MLP neurons of a small language model. Each row is named by its layer, matrix (down: output weights) and neuron, and shows model dimensions 149-276. Each number is 128 + 24 x the weight over its row's rms, rounded and kept within 0 to 255. Numbers have three digits each. A neuron's up and down rows have the sign that makes its largest values positive.
A block is one neuron, or neurons of one layer that tend to fire together. After each block is what it responds to, as a language model described it from the Wikipedia text at the highest values.

L8.down30:139177125099074160153093125113103155086158136117096134123062126121153118148141129152106068139074114150146136151155112122174156123128158144107159108137159134111148107163109100113157087128103152108099103146128109136106120111104129141123085132143147108099105102097110126105142106150086159139154130167122120109115139135150118136112105149102131104090103120155102142095107135099138117175131
L8.down57:146173108131113105125106137117118121104157120128166157167135126120136098158157110149154105105117165138131138125126113133114116147125135117141109140135171115148159108122125163113103159159091101171101137122125151163151124147170131180139172145135144159097169147139190067120154135136089169120176119137131113126093134147155094091140114147107137165171130122115140107154130104168096127097097
L8.down180:129124080126064112122118115129144113142123126139114125174115135144154133124099117150135143138119108149112146059141080174163122113130081111180130136168141144136157108126174127120124125101128129156142150123091149128130124094165131144100156136119117124115123135164156128112112132116132148172118105157115093116136143179091115130141084109107166143125168141126125083161124124138110135151128
L8.down2116:124152116133091143115171124130136095067145135084137164161114090104134098154101161148142115137145121136107135079126108129144131112158116103136145137086163154171154128130121108115135132185125134107144167104108144129127111106150122148124155155144126093130099122110130116100112150123115132128141187148102171105158134138112102092126148119114133125122114096171136120131156093085100148114114
Responds to: Space before noun phrase

L6.down25:124092112112151174128094180127106109135163119067057141100119104089111113154180126135144105132149115139117137108164118168111151131183103158160118126146099146129104123108136103140117148153088113122134134143143125120129143105143133157119125176100158115114143105133075144115158129112152167125148144141122150079125122166137150124167130127109154107127109137096124098133092129116109095163098
L6.down178:144175106127120142099116109153159101098084109132104110082102156143136128164162132120118076110134177155086130126110077121115122089152120103170119174120161132140143125121133163147147124125129123090094110140057107169123081125098126148164103111123161130070089116116103138165135157156112131131102116164084104174073085183118166149073122159184077136138119134110114165127125157148155153106095
L6.down218:127175106141131112117147084134153126091122146154105133143108080122112114095122100118154130152118141172082137213131112062125120130102125095103131138126131153097131156112125129118144111135095099110128108096135155109161113156085124158107116154111107139168122148110163150155158150119138148123119110138086172099172095150151067111130131154116121132110139121120146128088100139143126124159130
L6.down308:115119114140096085139145106120180105125154135119100123135133141113135149132142147147141141111124136118127113103127133139126110117087109076154114135082112158107148134113135157068099114128131108107155118075139147130175131093132139109114142117097126149163118125113136119148137098108111137086163135131105141114107113100130111101127100107105121110151103089082061132114124132110117140113165
L6.down998:119148099143111126133121120137150121171118104134125125138111135140119135153138143109114147126140124145054127110185117085108163135129171163133112145138117174075115134133120122104059135129100120156133148195113175119117134097140146118124119107142159131186139101104123155100152104147192163150152144084124126111150088162062136105102113154163084173117129114079104112160137123131087122115134
L6.down1056:119166146123156117131111170138093163089084122120163109132152073123137071135112147124121119105147131149139126146130126115113122114151099149063157109159116082159142145167108125154151131108149146116120143118134123134124115074129161125138115163110152173115095132145199120117145120088124129119140090117094128201102125122152116125165139102132149136110137170142163154145121137146123146076119
L6.down1283:119157152137121124117160134130130168146115152113164089123131102128135097129156166106126083164113139104136109127107159124132115136148117105084139122119147100103146151121109114082128174117088135118119116134137101133121150109143152168087115090140130178143086147079103115116136110121145134112111117142124126133098119143140120107110135140093122133136135168143108121144103096130100157094129
L6.down1681:096177116128106136135110110103152145120117143101123130139083089103100119129112168104133125154168163119105114111127165114076133133112096139147126150095119129138148141116104141143134139079106127101137183156122098099129114113078113088091123068169110117113159156079187136131128133090140145110134105144100123120153139165162141137115122160145129189116093120094122149113150112104115134123116
L6.down1778:171132116157128108089184078137114177114101130108163127140101153188116070123113141129150134157184111110150132105125130113157154172110097115085128142112151110067158136142122188122171143101157150093093099093124127141149155112064165111105125133163127136117103113113116131079158154166197104147123161101125161122089146135160122147158096125119130121106157141100121142111110125155121164147122
L6.down1881:105136104103130141135123156121170145105130093117143120136094135109075125129096161092116096175057097108083132187130118143106110122151135111132096121128163108115133154121095092121129153133140134124122111150122150131173144084097127163133089124159139108154121117141161148145116138110148132093142166084133154132164096151109124107101153139101124136170141131106149182139104143115116123087140
L6.down1995:158152110137129141134109143138132147146129151138105137142126132100117144114124161061136101145100092105150124140084150094097144118151126110146158082118139160140145135159090126128141145119148120066129133120117132127063153133136138116096127101084130157154136098165144138109143203179232105094132143147124085128147130100132087139121103110136133124117140129142122110166111079140127119129124
L6.down2018:125098118100136077100114091121085135131150127120147116116126135127093134129140125102124147117117161141155111129109151117131091123096083149079160124116135147125153124156104120139114148085105147143127127136131121152083121130093104152134137168121106131193160145090126163154120128144111148139169113111106124099116099109123085072105124135088118084102116122124108123141131120163105120148084
L6.down2034:177139133113109104134139136118087136154157141076132149114140179126099121134130133126129118139134127083096096166112152122137150138151175136128163175078160139163122124166107135126115146112173154143124137103142087102172149144132134122119129095057167146100092122148103172125090131122147126145139098120133103144132106138117131124131140131156122122103108127109166089113101097159123080122141
L6.down2058:140166128085123118126144125162121211140147127106177153144122129127116127097155112151141145163143143114123117097151098071089140136112122141126127146136124120117147138118114134104159130110131121143150129149176121115163126111092056117120127126135168113125113136168140101120114127132164142105120136141142123165109081161120155142121115158171130116140126123109123118122125099091083170124114
L6.down2085:140136151111124131152148117109156152124116163145145111133182119107142082149159121109140159095151100114118097102156154119153135116112068119129154096114113131148145134128121067133165152145134105140094148179121125118122109146102132133124145110116154152133137132126146153112110097190119150135122112154151108156120133120112142087133137089144155096132132108102126091077060140122111103150081
L6.down2194:143139122095119138111125091174097185147150122072144113152118131106127120127139123125131149144169135108045092104133079122129189145096078141113187159133102139120134128140076126118170114095137073125142137102121144176154143142082110133106155119131109128094131133099155121191152114100116134130112156122171093119107145120158089147138116128139132146145099094143129104168142151124111142112148
Responds to: Year final digit

L2.down405:116149131155129121133138108184125094135092123108124176110116092127136104162129117123134135129123153113152137120098124133144097127126122166145178131146146133163119118105164142141108095120127119114121137103081088112142119143135070122158095133146130095099085122144140120103116136080130150134130142104126144130088122139162103132126150123129093120130107121113073111137109143130136097155120
Responds to: Year final digit

L2.down776:112148123130127171123103116079135117129132107103155119095088131134136139094145120118137132153155115136068097123145138139089097159114096145131111100141153151099125158152112146144142117142145143177092138107130114092117129138088116102104141106114118158096085146146064100129098172092119176102113116106112087129159112141149099120135114123144093108107095148136101133131131112103085149141166
Responds to: Start of upcoming verb

L6.down53:142164146096087186121116127127147120112137136142126141136115121116132138125087129154148163134117144157143124096120183114165171116155131154158082121140142152131162101176152128157140163123140142134151166149151113099136127166122147124143166060104152130179153133125093117105115092178128171134132158103095114127130129146134121109139099140110106140155144158096168081168137120165098153131141
L6.down65:140090145120127101123118141152143129090111106128181088177143106094145143087127161151119102103114121113159145134120144162138106143125102170142080148120129137128134143126163105110114134125118169123127123134164143169118127149091120170139142089113116107120103172101143072142129161147128088154136166123119137101111156091138150140124102127106099078134140132135145147118106090122100141141139
L6.down227:138120162114124137117131146088148117116144140120071134145161127122156072148110097139122099158121114143135108136130140139128127116144181096125134136128167139148128112113109116118116105124104103103137147127178152108143108105130149131126123097091117138139116125129106127152110123123129164111139112163081113124127122137109124093141110105131167104119167128092146122127134124106081131154117
L6.down527:098168064094135152147140149111128192098144072157109111160108121114150160096164125109102137100106172143134156111136123134089134174114126151096151127144122147144143124124131153143112145125148123124168102113137131112124103140071082153106148137142148125102107134148086097145105148134136139092107147142145148131160165119103115165108157173102159158128147117099104145138150160148127116101108
L6.down607:144186128112101122141154153132126125103158134123172138117105115137117112127144165149118096130149120130115158132138105113166126105168141114118133123144146140166125133113105106096134119149116113128121148126102170128157187082123120114109131157158124123125129089140110100131134114124107126109154180152118155138139129142112105128146144128140136151172135102109147125135097143143106110125149
L6.down722:120157117110140147122133135096106116114124165096103134128098108159087150148115128109113113121145168125144135176115121102108135160129130136102135111126151171141107109145128130122118161137132138112140100151081138102124131140118149099102124100149101134138093140129123164144117118115058155125057132117106135158111112114136159092129169147110101117143187126129092137123096135155119136161111
L6.down870:171135139128140108164212125161082177099136188118150129110122119065114129139117143100134111124116154181142131149170135135148141101127092165146137109135106114108119136126105154110123138109141111095128130093142132140127114142141164148134129139123112100124121147112154109108128115119144139114118084140151120103141111111138128132123119150127104178095128113153129131100153129106115155128062
L6.down1210:073122141126082115167109156056117166107117186087138121151128110139093123140148111135131107127101155089095120124157132115121147109184124140091134113102183161127130099138088112112114114116109090130087090129075113084131111124175132133092149141134126116143154093149117135139130124088129123134178158167108128143115121151096128091089145095120103172138136090114124095152151149134104156142124
L6.down1317:118166124154132113139123176199128125109186152155136132165132117112102136128107130132135162164122148137126158100133134113128099122128101142112130141147167092103105126123096134160097141182139138110138123119105129155157143132158114116108132146136114109162123085121134171170156127125131164120154129105125149122130159138136132158103143113126067101099145135141137138136145094108111149133131
L6.down1360:117145103129105104125085133111160129133140158084133132173129133101126134151104168141134118161118134117102116126104117124128129160133096084124128138151134096148130133145125130108102168130149142128100178105125101117134159101112148118094164143151109124170103148108126129150096111129137148150138151153133153147119125098144128135151107137172162136144103128155143123137115129128115173124126
L6.down1489:101145138080109151119115130129126135080100089152144138137122155132157114138144136103157136155135145136142122112137123098136167102139145143137128123130137163138155108107157129144149140152148128142132112125088146112156138118129161205153182134160169133133155143094094149122130135133112143151116124130172112148126161128122136106137123127136117142126141125128136092143145098100148166130141
L6.down1598:128133115128162133108162115140124136086158140172147108111133161072103114110141176087140107137149121136119180115177151122134136163127120149130103131141167125175152087056142120143119137210131136120121122116109096113089089135138135132173121109115127185149134101119119124141140082153145125113105100167132144138088134186145126118131137149104105116087181125127128129132144121120134122102158
L6.down1794:145126084137136167117105123145130149162113120103112116137097168127147124155114162104119183176101146149130156116112103178114141114136126180135088176142079124106120166185165142134161099107131099127082076070170116099131153128110151151137148108164128176146153117088100129156153129077142155148138137129146115128145133143129116113108111115146107159117124107127145122059129136133103153131114
L6.down2003:113147136101101113107114155122136129103111159159172133123126136133107128157099162051122149117154163161159159084161135079121125103116126160121088090082133072121106127104094151159165137131161134107108152088099126091169123128118150141177148109140131149168104145125130143120088136091097150126165099122098130130148184123083134118133177102107128118138142143167109144142124080132130092181115
L6.down2051:122121143122148079146112140160108125146123130112163101110150116113135099091103168155117126134104129115117124115112140112108104117133109158093131130122112110101146122143101110155144171127101097175132120119161137135093143111135113157138126122153125085183164155114134094136144088112174134107145099174137101131119108105095136169151155149125135155151139182135145150128114128186087105118115
L6.down2238:134125125176143134083133126133114178089094126128093143143114096158130153107176058111125122136108143143091108133120118110131120147157125124101137094142121162167091117106110122097104157128134127169129102156154158167127135118105127119139149111105140147074143122154164187105132147133096108105147145119144087136091103167133082166162140121110125095120059129133102144106138108106134138156139
Responds to: Word-boundary separators

L8.down855:122152169127151120126101111122144131101106135151125119127120149094154104153136102128162163137118154152170167143164126109125151134153110130116150119138134096131167131108109131093140122125114179122085146135158155115149142098123159157149104163135117117109118119115136103154108174150145086124119138121118087126128105128112161127127164125123149118144130129143121162138119159113136170141128
L8.down1426:163108131097123114105142119183063145113141142097147135091143068133155131167102143137095103133136118113111145101084137143144124080106145061067121171137126141117160129124139138093097073136099105126125185125152101131090101144107128086130084118133132122114150137129107118108118135137140092135119149099196132122102142104109148123107132131126095118154139114125107137101192152170162177120148
L8.down1636:131085130114132143104109159132126145143140104116166104103103149112120089166098119162103099134181082117125131109166123150108121138125118125093144174112151110111166100052113146105116138092117138148128129104115170097148123116094118132129114109185134131091153123124158126091131141118120138143153172134137121108089132125109103086117128141132143099120168150067122138149139133132105185102125
L8.down1890:145172100114080161116116127100129136183162144113174068118143126153174108146153146112078125158109131101119142132125137145130124182116153127136110116136123155179179156126119112121082154125115142125129159117106159135117109121120108105110159098145111147115129133133122067172118080113124116090111148131106119130125098164198156111119164130074155099122117103148078146121152121113160165092133
Responds to: Article-topic back-reference